From a checkpoint of a small transformer trained on Wikipedia: MLP 1280 GELU.
MLP neurons of a small language model. Each row is named by its layer, matrix (up: input weights) and neuron, and shows model dimensions 48-111. Each number is 128 + 32 x the weight over its row's rms, rounded and kept within 0 to 255.
After each neuron's rows, "fires in" lists the words (lower case) most often at its 100 highest values on Wikipedia text that the model never trained on.

L2.up238 [117 131  94 177 177  92 141 100  88  68  97 110  57 152 134 159 122 159 125 142 164 136  78 117 139 179 159  99 105 136 104  98  97 138 125 177  90 112 122 147 146 128 141 130 115  71 107 170 158 108  91 141 145 138 162 175 123 132 111 181 148 167 162 135]
fires in: "the", "of", "on", "it", "more", "in"

L2.up334 [ 37 115 135 122 160 181  84 118 128 146 137 106 122 165 142 108 140 119 102 138  73  85  97 135 101 131 148 115 159 127 160  98 164  95 127 118 156  80 112  69 127  85 175 148 145 121  89 179 134 124 169 129 100 194 118  96 118  93 122 114 150 133 142 129]
fires in: "against", "with", "to", "on", "at"

L4.up567 [ 69  99  89 116  99 203 146 126 140 130 130 189 126 122  93  50 172 146 143  87  89 175 144 212 117 152 116  91 142 164 178 155 158 100 182 118 114 118  51 125 111 136 100  88 111  97  82 114 168  82 116 118 121 101 121 137  85  66  96 117  70 149 141 137]
fires in: "however", "but", "though", "believed", "seems"

L8.up216 [ 54  82 193 102 141 206 105 164 136  92  90  88 113 138 110 185  94 136 126 156 102 140 130 145 147 161  81  70 146 109 167  84 138  57 168 105 123  83  94 181 154 144 163 138 128 115  66 133  92  94 143 173 149 148 129 139  77 154 121 130 107 116 121 164]
fires in: "of", "de", "the", "against", "to"

L9.up253 [125  86 156 153 155 136 164 150 122 142 138 120 108 117  97 141 100 193 153  75 111 116 114 166 127 119 139 137 123 107 136 125 129 130 157 118 148  92  32  76 129 144 136 140 131  60  84 131 108  93 188 126 107 136 143 136 152 138 133 148 173 136 116 227]
fires in: "and", "2", "he", "they", "3"

L2.up1021 [173 134 110 159  98 166 111 162 118 122 141 130  97 108 130  71  93 124 161 144 101 103 105 121  86 157 154 116 138 146  89 109 169 109 164  76 117  71 128 116 214 178 154  59 154 103 117 154 122 102 104  60 102 181 108 141 127  55 100  77 149 119 190 136]
fires in: "of", "made", "won", "winner", "on"

L2.up677 [142 148 147 176 144 166  86 146 195 132 151 115  97 119 149 120 145 108 130 177 122 113 113 118 159 100  88 148  69 128 117 101 138  78 147 167 155 129 116 108 139 185 124 116  91 147 114 157  96 143 138 113 101 158 125 145 121 175 117 152 142  70 124 188]
fires in: "south", "west", "to", "of", "north", "east"

L2.up509 [137 163 132 177 112 136 134 124 104 140 143  97 131 135 140 189 176  82 103  98 163 152 138  83 144 143 139 193  79 132 128 132 178 145 154 233 102 140 119  99 152 126 108 134 107 120  96 158 144  92  74 149 135 125 134 188  76 142 153 105 127  93 105 157]
fires in: "al", "by", "west"

L5.up739 [ 84 120  86 141  74  92  94 126 130 125 101 142 120 156 162 107 150 131  61 159 108 149 199 100 125  94 171 141 100 126 119 157 125 151 161 141 139 171 119 109 103 100 112 146  73 129 149 132 125 109 105 113  65 110 151 149  98 137 111 115  64 113 137 134]
fires in: "warped", "post", "raed", "poe", "postcode", "pogesanians"

L2.up336 [123 158 116 182 104 170 113 110 162 124 100 168 161 182  57 130 102 156 150 209 113 140 160 111 148 152 141 126 161  72 134 148 132  57 125 177 139  10 134 101 120  96  69 148 120 125 128 118  83 191 134  93 108 118 130 169 170  60 126  96  84 190 189 176]
fires in: "east", "the", "at", "west"

L8.up866 [129 134  89 154 120  92  92  68 152  92 110  95 122 119 156 129 172  89  77 127 160 118  89 154 126 140 131 112  57 111  97 141 125 142 132 155 136 113 158 138 146 140  80 173 126 152  37 173 120 132 103  60 133 152  85 179  54 181 110  86 136  95  95 134]
fires in: "w", "st", "ref", "m", "mr", "s"

L8.up1130 [147 170  78 119 101 116 146 113  97 100 160  85  95 176 132 112 154 113  69 137 114 148 106 141 117 140 176 121 141  87 146 112 163  86 186 112 154 170 129 137 117  79  83 152 114 131 133 184 132  98 111 113  96 131 130 190  85 175 143 113 113 128 115 123]
fires in: "no", "jr", "vol", "st", "ref", "etc"

L5.up570 [166  86 126 150 108  75 130 130 168 113 141 143  91 145 111 139 104 152 119 128 144 119 115  89  71 114  87 100  90 184 185 136 145 160 173 178 120 118 117 126 128 149 133 155  64 144 141 183 137  96 105 120 103 150 152  90 116 120 173  74 142  92 138 160]
fires in: "not", "s", "of", "without"

L4.up607 [119 108 189 198  87 138  57 166  77 106  94  98 115 129 131 120  92 163 148 152 100 152 109 131 110 149 148 148 201 165 181 134 200 107 233 165 145 125 140 128 126  63 131 147 112 114  72 115 127 131 130 135 165  95 143 118 174  35 128 171 119 167 127 128]
fires in: "of", "first", "each", "second", "from"

L5.up123 [169 152  58 221 130 116 100 178 109  92 117 136 138 123  76 114 110 124 114 172 141 115 133 144 131 112 127 111 135  96 123 132 122  92 175 126  92 116 123 192 152 133 116  96 137  80  76 176 158  92  92  83  82 134 203 115  82  75 129  79 157 125 161 148]
fires in: "under", "of", "with", "on"

L4.up1187 [129 182  96 113 135 147  81  95 164  60 172 100 102 118 103 118 157 134  74 146 113 145 130  86  83 103 134 137 161 123 112 117 166 110 183 126 183 141 129  96  97 178  73 107 145 131 143 152 116 112 119 120 114 130 141 188 121 131 160  37  91 119  92 136]
fires in: "nl", "no", "right", "left", "bottom"

L5.up1065 [ 94 222 110 158  81 149  64  78 162  83 143 143 140 127 123 133 131  85  86 160 117 144 168 141 116 190 140  89  74 116  82 125 129 112 169 161 145  89 116 133 130 186  51 118  78  80 175 138  81 138 122  87 100 103  73 150 132 113 121 120  99 122 110  95]
fires in: "no", "east", "noddy", "states", "west"

L11.up322 [ 90 105 159 107 137 121 138 129 175 213 137  93 132 153 125  78 138 153 118 135 120 128 197 164 109  67  94 153 114 112 109 143 142 137 141  94 168  69  82 114 152  95  90 150 167 140 125 122 132 158  91  96 131 130 109 185  66 120 130 102 160 108 143 141]
fires in: "is", "was", "as", "also"

L2.up383 [ 76 140 128 159 132 160 156 114 114  98 130 146 110 169  97 145 122 155 138 162 150 132 133 146 155 117  97 149 126 119 109 112 168 135 152 141 139  68 114 106 122 109 110 110  69  79 113 129 139 158 101  56 135 121 121 142 161  81  81 162 135 118 144 136]
fires in: "to", "until", "and", "since", "before"

L9.up1117 [ 49 137 162 142 142 110  48 132 109 125 147  99 171 174 110 133 102 131 139 148  86 149 182  97  97 159 173 115 168  92 155 116 188 178 193  74 124 102 124 196  90 144  65 130 186  77 114 123 107 159 124 156 189 132 142 112  91  60 109 143 184 106 128 105]
fires in: "as", "the", "named", "appointed", "of", "elected"

L5.up838 [ 70 127 116 104 150 206  98 122 141 163 145 101 147  77 147  86 113 130 103  67 155 149 193  98 116 134 144  87 125  96 126  85 112  99 107  85 163 126 129 152 190 101 125 169  93 127 123 135 131  66 133 156 134 152 137 166  86  88 154 140 127  92 137 127]
fires in: "such", "same", "per", "that"

L4.up832 [ 75 124 128 141 117 103  87 159 137 140 147 200 115 130 150 128 141 182 114 162 125 149 113 150 101 101  69 149 127 139 130 128 144 127 168 164 141 126 135  81 112 188  54 142 167  98 104 134  80 161  84 109 116 105 156 107 151 112  70  59  92  89 145 127]
fires in: "new", "only", "of", "die"

L2.up279 [ 83 101 135 165 166 130 136  50 143 151  72 134 116 122  70 127 163 212 115 181 119 196 118 161  91 104  51 102 128 141 197 149 171 160 151 148 119 123  53 134  91  88  74 189 144 102 129 123 150 146 161 100 108 129 130 112 128 103 103  86  96 130 153 117]
fires in: "to", "described", "with", "if", "should"

L2.up784 [ 80 112 165  99 122 164 105  71 146 137 121 133 158 126 156 150 122 152 135 117 155  98 102  89 134 208 133 141 190 225 142  90 144 104  84 145 195 145  78 129 108 151 186 124 136  88  74 122 131 125 148 102 149 143  99 123 100  99 165 163 128 123 114 163]
fires in: "against", "scoring", "to", "defeating", "assists", "for"

L8.up1143 [131 143 181 162 134 142 109 116 190  90 109 105 132 194 142  92 106 158 111 107 153 130 142  87 111 142 104 162 155 129 132  63 125 104 102 170 129 104 128 159 101 140  45 144 107 127 128 177  75  90 134 114 178 127  62 127 123 124 129 125 104  94 116 119]
fires in: "united", "for", "the", "of", "old", "new"

L5.up414 [100  91  81 104 131 152 118 106 102 133  72  71 139 158  93 113 113  97 177 118 142 119 199 162  54 124 115  66 115 125 108 144  88 164 159 108 135 148 120 125 146 107  24 182 112  79 121 160 187 122 113  89  63 132 112 117  69 153 109 138  89 138 121 116]
fires in: "year", "late", "due", "week", "season"

L2.up179 [132 163 125 123 115 135  58 128 150 163 134 141 186 182 137 212 140  96 171  90 169 182 102  54 168  97 135 184 113 120 142 144 138 122 153 133 124 103 132 108 177 153 105 149 121  94 153 129 140 125 142 132 156 128 152 220 147 132  72 133 156  89 141 155]
fires in: "al", "in", "albán", "el"

L2.up863 [ 53 129 171 137 160 170 113 161 155  90  91 134  34 135  77 118 137 133  55 159 108 146 206 186 130 132  85 166 148  98 165 123 114 130 145 154 169 138 118  94 144 114  75 118 139 138 176  82  87 112 142 105  74  78 141 154 122  76 138 101  80  79 114  87]
fires in: "an", "a", "1", "most", "this"

L2.up1273 [ 76 131 144 122 126 141 147 133 141  86 101 151  92 107  65 163 126 109 155 113 141 156 155 106 120 157 113 123 101 116 160 113 181 160  67 171 145 137  96 143 174 107  84 114 105 108 120 125 136  80 118 156 174 123  94 141 100 122  67 111 134  97 174 134]
fires in: "by", "to", "for", "through", "with"

L5.up986 [116 139 143  74 150 180 137 149  99 175  95 155 146  99 102 176 121 115 179 214 157 108 133 116 133 118 130 107 175 150 136  99 158 147 149 145 103 144  80 137 175 103 108 126 207 143 138  96 112 173 115  85 118 158 123 165 126 153 107  81  73 132 126  81]
fires in: "to", "for", "you", "until", "td"

L2.up12 [ 98 122 194 120 165 118  84 129 131  72 104 115 163 103 143 154  94  93 169 108 116 122 184  81 150 147  91 104 111 142 149 108 174  98  84 194 110 137 143 145 163 110 110 121 127 106  99 147 115 143 102 124 160 123  78 136  84 186  97 105  81 132 106  99]
fires in: "by", "include", "usa", "jpn", "fra", "aus"

L2.up665 [144 163 124 220 138 153 130 153 187 121  98 133  68 159  91 200  80 115 176 116 166 162 145 106 149 118  97  78 136  98 105  82 115 115 116  88 147 165 120 136 158 119  90 101 110 109 155 150 145 137  98 138  88  77 177 156  93  88  90 135 130 119 168 116]
fires in: "united", "of", "on"

L2.up453 [ 92  96 174 143  81 117 102 187 149 158 120 181  73 113  62 167 132 155  87 119 108 137 117 106 144 156 144 169 164 150 180  65 163 106 117 137 181 147  71 126 151  68  36 125 137 131 149 140 150 146 125 159 128 116  97 127 134 106  78  84 108 118 154 134]
fires in: "of", "to", "well", "for", "as", "him"

L2.up687 [135 127 163 111 109 166 163 122  90 105  79 138  49 132 146  76 128 143  86 119 140 112 145  93  68 169  77  93  87 135 104  60 140 140 145 148 167 143  97 107 159 120  54 103 157 107 135 128 128 129  88 129 116 101  91 131 116 151 129  58 102 153 182 144]
fires in: "with", "only", "number", "time", "a", "wither"

L8.up884 [ 74 133 107 159 104 163 158 116 177 148 160 116  93 155 137 138 150 190 126 110  74 139 158 154 101 139 116 124 149 117 133 126 140  78 142 142 172  81 157 128 164 145  60 128 190 136 138 126 105 143  99 159 123  80 109 144 170  90 152 131  72 129 102  77]
fires in: "a", "the", "an"

L9.up765 [ 87 101 118  66 138 136  86 118 200 101 120 117 125 191 114  90 115 137 128  55 156  70  87 142  84 107 129 112 109 115 102  44  73 102 131 128 149 133 126 204  97 123 154 122  95  67 139  99 124 134  91 117  84 136 124 148 193 136 127 140 119 127 110 101]
fires in: "for", "his", "early", "spent"

L2.up759 [163 155 100 147 170 142  93  82 176 140 151  98 107 104 157 128 114 152 102 182 123 121 145 104 112 113 159 140  98 212 139  97 140 121 152  71 114 127 118 174 124 122 127 112  84  92 170 156 181 161  83 143  96 168  45 139 167 151 178 173 153 101 139 134]
fires in: "both", "bass", "between", "batting", "back", "sox"

L9.up1057 [167 173 130  77 116 125 152  74 126 154 116  89 116 205 144 153 149 149  96  69 184 109 102 157  38 132 132 172 148  92 203  94 112 147 177 117 118 132 122 133 107 132 147  70 171 141 121 188 187 126 111 194 165 178 145 153 128 120 134 143 161 101 137 134]
fires in: "is", "was", "a", "the", "are"

L4.up509 [ 90 128 122  97 139 164 111 128 101 128 131 131 102 152 162 114 119 192 136 146  97 113  82 176 114 192  77 125 155 119 155  93 119 136 155 149 128  60 138 116 135 179 132  83 176  74  87 133 136 180  88 116 131 182 136 119 115  72  95 132 123 103 127 112]
fires in: "would", "to", "not"

L5.up714 [130 119 123 166 129 189 113 141 142 102 103 111 114 135  87 164 139 121 163 172  96 170 139 140 139 131  86 143 144 130 159 121 181 129 166  83  99 169 102 110 107 131 110 144 110  90 116 160 158 147 103 106 111 166 127 141  79 155 137 175  88 109 143 148]
fires in: "of", "until", "since", "under", "by"

L2.up1030 [ 96 131 177 139 152 224  97 168 114 114 121  98  65  90 147 139 128 123 149 162 177 142  65 168 141 134  50 135 125 147 177 101 155 112 128 153 144 109 156 185 118 179 119 165 146 107  75 133  64 119 134 146 122 163 157 112 134 226 125 132  91 130 134 142]
fires in: "the", "against", "at", "to", "attack", "of"

L8.up173 [117 122 195 112  83 121  37 120 146 129 121 195  82 136 117 130  95 174  71 161 121 130 114 152 134 127 124  98  90 162 217 122 198 119 161 156 114 134 146 132 110 129 124 255 138 122 148 141 137 119 124 150 122 128 133 106 145 110 177  91  98 126 148 112]
fires in: "the", "of", "mm"

L8.up148 [146 103  89 160 152  86 108 123 135 180 106  74 140 169 119 179 137 185 101  90 133  90 154 146 113 130 147 196  85 150  89  84 112  91 109 145 146 159  85 120 155 108 123 142  56 130 164 156 143 139 136 127 173 154  70 109 118 130 131  58 144  89  85  87]
fires in: "the", "were", "a", "are", "other", "new"

L2.up1101 [ 72  91  77 153 134 150  87 159 107 153  95 161 146 128 170  74 135 178  92  93  76 211 158 154 122 156 107 108 161 125 131 162 115  70 147  92 146 127 114 116 139  89 107  94 150 118 129 170  99 105 120 161 144 102 149 124 157  73 113 106  98 121 153 151]
fires in: "one", "major", "per", "same", "whether", "a"

L5.up603 [125 148 116  68 155 146  87 151 141 151 148 104 140  96  98 140 101 101  73 110 196 166 154 179 147 153  80 135  96 140 197  99 132 135 146 144 146 147 127 155 217 128  68 191 156 135  95 158 160  60  86 160 157 147 112 179  96 114  75 117 150 157 110 110]
fires in: "in", "through", "enters"

L2.up908 [108 154  44 122  71 150  60 154 144 108 128 164 107 115 107  89 162 153 103 129 147 174 189 123 128 117 122 113 134 158 108 133 166  81  77 140 179 115 150 156 154 103 132 157  62 118 121 207 160 141 125  86 108 102 110 119 126 122 148  80 102 126 106 122]
fires in: "east", "west", "north", "black"

L11.up204 [ 74 126 127  83 171  84 102 138 150 158  77 147  68 138 144 143  97 102 116 161 140 135  95 122 123 143  87 145 130 139 138  96  41 178 111 147 106 137 110 133 125 140 174 160 188 138  99 169 115  53 102 100 170 144 155 159 146 164 142 173 174  92 130 144]
fires in: "an", "n", "it"

L4.up82 [ 95 117  91 109 118 144 152  91 146 147  69 118  56 183 101  67 140 176  90 140 115 110 130 184 111 186  89 104  98 153 141  58 120  77 185  90 130  98 136  85 128 109 118 105 175 116 126 123 142 132 140  89  46 146 148 165 129 109  66 149 120 109 165 159]
fires in: "made", "did", "despite", "making", "because", "saw"

L5.up1236 [ 98 103 123 168 122 126 182 153 140 108 112 132  60 149 126  87 112 179  94 122  81  78  64 191 103 163  64 145 199 141 181 101 154 109 190 109 133 104  75 124  98 134  93 123 149  93 129 109  87 150  98 148 124 120 117 126 110 160  81 107 115 118 123 164]
fires in: "but", "however", "did", "despite", "although", "does"

L5.up1010 [121 120 171 102 185 160 129  97 173 144 109 106 165 183 104 137 154 110 194  66 100 100 161 143 127 125 101 130  92  73 122 141 144 144 104 116 133 115 120 167 172 160 110 154 121  95 137 142 100 155 105 105 165 149 125 140  89 147 117 152 131 137 141  97]
fires in: "is", "was", "as"

L11.up88 [ 67 153 118 135 142 143 117 126  96  82  88  78 127 158 146 139 135 115  62 153  81 134 120 148 127 139  74 153 106 135 114 102 126 129 162 131 127  98  86 162  94 125 115 128 142 103 129 178 158 114 103  81 121 138  59 192 132 138 113 115 104 127  90 159]
fires in: "no", "jr", "mr", "a", "www"

L5.up949 [126 143 135 203 126  96  95 164 152  93 134  81  95 201 135 145 104 117  87 174 143 126 146 163 107 122 108 175 154 108 110 125 141 105 175 106 144 129  71 193 166 146  62 164 125 121 184 158 118  82 119 112  94 149  98 164 145  81 151 134  84 145  95 158]
fires in: "no", "u", "noddy", "ajax"

L4.up1086 [136 112  98 121 126 131  75  92 101 145 109 100 162 203 115 113 106 147 114 122 136 111 177 191  92 165  79 177 164 110 140 135 101 136 177 136  68 147 115 119 136 142  99 148 146 117  52 127 148  94  97 100 128 159 128  98 169 118 166 114 135 103 152 168]
fires in: "is", "was", "due", "on"

L5.up1243 [121 147 109 244  93 118 163 144 170 143  99 138  90 112 135 103 135 168 105 150 104 135  97 190 140 125  94  66 122  74 142 108 132 125 116 116 119 127  89 150 142  97  40 124  90 158 126 145 128  96 161  95 116  97 143 147 159 158 170 141 137  70 173 118]
fires in: "of"

L4.up455 [ 65 163 105 147 147 129 142 126 125 141 142 152 116 153 147 101 179 169 141 173  68 123 101 136 150  93 124  93 144 126 101  85 126  86  99 134 112  62  82  91 101 130  86 100  71 114 145 129 151 154 137 126  82 126 145 192 113  92 110 145 116 143 127 142]
fires in: "both", "to", "until", "since", "before"

L2.up975 [ 93 128 147 191 186  95 153 106 112 132 144 166 138 117 102 117 144 155 173 180 119  87  94 127 192  88 198 164 152 109 103 116 114  83 159 148 127 128 116 108 109 144 160 104  99 144 160 107 103 109 133  93 112  98  94 169 132 140  86 131 132  91 125 127]
fires in: "since", "previously", "until", "21", "newly", "once"

L5.up776 [158 111  73 137  77 101  96 109 162  91 118 147  59 203 154 135 113 124 142 115 130 183 162 113 136 135 142  99 141 145 130 128 148 106 159 183 167  93  84 168 163 122  93  95  93  92  88 130 174  65  88 134 116 128 146 178  96 100 177 172 153 121 142 162]
fires in: "by", "as", "al", "in", "instead", "order"

L8.up385 [ 90 155 122 107 176 146 147 149 133 107 126 127 135 163 159  98 152 226 145 138  94 108 130 153 167 105  73 141 161 149 130 152  55 134 139 161 118  92 120 138  84 141 172 142 112 145  99 111 139 117 111 143 123 127 142 121 138 171 112 146 117 130 133  81]
fires in: "most", "a", "is", "been", "was"

L4.up771 [ 98 113  74 155 179 143 131 141 114 139 111 155 102 128 125 190  77 160 134  81 102 138 152 141 134 133 137 164  66 160 144 118 109 136 110 129 136 110 110  94 171 145 142 128 161  93 109 128 154 110 129 107  72 162 133 155  87  90  74 156 194 130 118 127]
fires in: "a", "on", "years", "com", "the", "mcmoran"

L4.up891 [ 96 119  92 121 128 149  99 116 132 142  53  91 129 156 138 149 143 136 159 131  73 101 167 106  41 145 155 112 187 122 101 123 118  70 180 167 144 115 134 110 112  97  40 128  88 132 139 157 150 102 150 106  77 127  98 118 128  71 172 149 165  92 119  98]
fires in: "year", "s", "season", "senior", "top", "chief"

L4.up1060 [137 123  88 171 159 125 153  79  99  94 100  92 114 162  45 168 160 145 178 115 164 221  97 116 134 124 112 107 152 154 136 108 104 136 121 173 132 127  96  90 145  71 145 104  96  89 104 100 150 149 114 131 105 127 115 161 108 131 169 136 163 111 161 104]
fires in: "later", "addition", "soon", "before", "tsinghua", "re"

L8.up761 [151 153 152 150  93 141 147 157 135 131  94 171 133 137 111 151 157 122  93 165 124 148 175 138  83  77 132 173 156 116 145  84 110 142 132 121 178  96  70 150  81 172 130 142 126 123 116 164  55  84  98  82 173 102 133 130 159  78 120 122 145 102 144 137]
fires in: "the", "and", "united", "city"

L2.up540 [140  89 155  84 114 112 121 130  97 171 197 101  53  90  95 109 149 168 149 116 122 101 106 200 106  87 157 103 134 103 178  75 163 178  73 189 145  88  51 130 133 138 126 130 116  79  95 172 161 176  82 137 128 192 132 138 129 113  99 114  73 155 139 105]
fires in: "can", "could", "would", "to", "may"

L4.up113 [120 122  88 136  86 170 112 200 117 142  63  92 122 160 155  54 139 130 106 124 128 186 164 148 117 183  86  59 154  96 140 128 178  80 151 139 142 120 122 170 143 147  40  93 100 131 128 162 135  97 104 160 130 106  61 122 153  78 107 102 190 118 158 114]
fires in: "national", "party", "of", "celtic", "total", "nacional"

L2.up752 [ 75 135 139 147 124 125  86 155 118 101 175 175 112  96  56 155 113 214  95 126 100 112 137 186 127 121 135  92 150 128 155  37 149 163 153 105 184  49 105 177 122 128 173  96  80 115 131 142  60 115 103 138 142 201 173 147 152  93  91 150  92  93 156  95]
fires in: "to", "can", "help"

L2.up120 [ 88 153  97 116 107 130 137 112 166 154 103  92 126 129 114  91  61 154 119 163 111 102 150 135 112 220 140  49  94 128 126 104 104 150 159  87 155 134 126 135  99 162  68 107  60  95 183 148 151 130 123 149  44  96  61 149  64  69 101  79 103 165 147  72]
fires in: "public", "film", "pro", "social", "team", "football"

L2.up263 [128 128  58 172 106 130 102 135 114  80 126 132 168 118 119 197 118 139  93 154  62 179 113 151  96 111 122  64 186 103 137 111 187  58 101  96 120 137 112 105 174  83  66 120 130 107 151 196 142 102 160 134  45 128 104 128  99  96  73 105 107 155 141  99]
fires in: "of", "within", "along", "side", "followed"

L5.up1214 [116 176  51 114  67 136 168 124 133  94 136 109  97 140 144 147  77 214  96 124  87 118 103 133 142 202 118 128 141  88 121 102 103  58 112 158 107  96 157 118 183 174 104 106 118 162 128 134 113 153 111 154 113 110 107 136 172 129  87 137 111 162 135 148]
fires in: "a", "two", "one"

L4.up857 [ 41 104 103 157 120 168 141  77 155  95  79 152 169 174 133 125  84  98 143 133 124 105  94 112 100 189 116  87 135 108 170  57 104  98 147 149 100 124 106  77 116 149 121 114 112 116  29 174 142 144  52 100 132 132 171 141  80 154 128 136  97  86 156 178]
fires in: "until", "of", "in", "october", "to"

L5.up1263 [ 91 125 122 131  95 164 121 148 112 108  62 139  57 150 107 140 140 161 147 147 135 148 132 119 146 114  78 134 157 132 227  75 171  84 143 218 122 122  76 149 124  93 167 182 128 136  92 169 135 125 126 108 136 168 103 121 116  88 134  89 115 114 142 152]
fires in: "during", "before", "to", "of", "until", "for"

L8.up767 [120 111  52 115 152 160 121 100 137 153 115  86 119 180 106 189 143 152 107  96 125 147 134 169  75 155 147 102 173 109 151 123 145 121 193  84 185  82 147 115  82 146  94  98 131 130 168 136 107 120 135 167 148 135 125  96 115 125 104 102 133 138 130  96]
fires in: "s", "his", "a", "my", "executive", "their"

L11.up1093 [162 146 159 108 133 137 103 139 153 175 161  67  96 116 136 204  98 163 112 125 131 185 165 125 172 134 129 136 133 140  88  72  27 113 125 168 120 141 127 163 184 123 127 136 194  81 108 172 106 107 125  82 104 126 153 147 205 167  91 179 114  99 127  89]
fires in: "an"

L8.up351 [ 89 144 154  92 119 204 150 175 143 124 155  85 105 160 129 121  86 175 136 161  47 173 110 146  92 154 106 147  54 137 155  89 119  75 195 124 101  86 119 153 156 178 134 142 142  96  80 137  48 107  60 137 125 122 140 124 176 130  89 108 142 144 112 117]
fires in: "the", "a"

L11.up113 [100 157 119  75 149 184 188 145 104 115  71  85  41 197 120 157  58 133 108  86  92 131 117 104 103 153 137 175 132 102 173  19 161 133 149 167 113 127 109 179 126 104  80 157  89  93 124 146 124 127 104 137 120 109 129 115 161 141 130  78 146  88  71 144]
fires in: "a"

L2.up640 [109 159  86  84 106 174 103 105 150 116 141 100 176 115 122 120 134 129 125 136 141 118 131  87  88 144 146 108  97 141 106 112 113 137  74 125 161  93 140 157 148 153  58  97 111 147 133 214 179  91 124 113 140 160  75 119 123 112 126 128 128 153 183 136]
fires in: "both", "between", "bronze", "middle", "either", "northern"

L5.up1197 [ 79 109 114 159 151 119  79 104 160 206  90 167  95 138  47 156 134 177  91 158 124 210  89 157 119 143  77 148 156 151 161 163 120 164 151 218 127 126  88 144  71 113  46 155  93  84 130 102 119 110 102 142 147 140 141 106 123 168 106  94  95 126 110 212]
fires in: "to", "of", "with", "involves", "without", "according"

L2.up607 [ 77 117 150 134 101 150  59 143 198 158 110 114 153 169  74 135 146 122  95 151 126 165 197  55 135 118 138 105 229 149 180 168 121 157 183 161 155 153 133 192 137 137  92  98 118 114 120 133 119 144 155 182 159 124 127 118 122 120 121  75 128  95 127  56]
fires in: "named", "as", "name", "designated"

L2.up31 [ 82 113  63 169 122 158 132 137 184 113  41 146 140 184  61 115 135 156 125 179 122 135 125 152  91 152 101 119 174 144 144  82 100 142 152 123 115 120 110 135 116 132 122 130  99 100 128 160 114 113 104 133 105 109 172 127 129  57 113  84 131 154 172 104]
fires in: "after", "before", "of", "shortly", "later"

L5.up375 [109  91 103 125 141 140 143 101  99 168 130  83 151 151  70  75 156 170 145  97 144 105 204 154 152 116  79 131 170 114 161 137 120 139 125 221 122 130 105  89 134 127 100 135 133 153 105 162 153 129 109 133 145 162 151 116  69 127 141 114 110 112 157 117]
fires in: "was", "be", "being", "been", "were"

L2.up956 [130 113 126 141 147 134 148 184  84 123  51 146 107 161 109  81 116 169  74 181  27 177 154 195  93 216 142  95 169  92 166 153 177 112 156 153 192 133 114 129  97 100  89 177 108 159 153 187 129 106 134 142  92  73 110 113 119  77 158 172 141 144 171 109]
fires in: "national", "of", "total", "to", "international"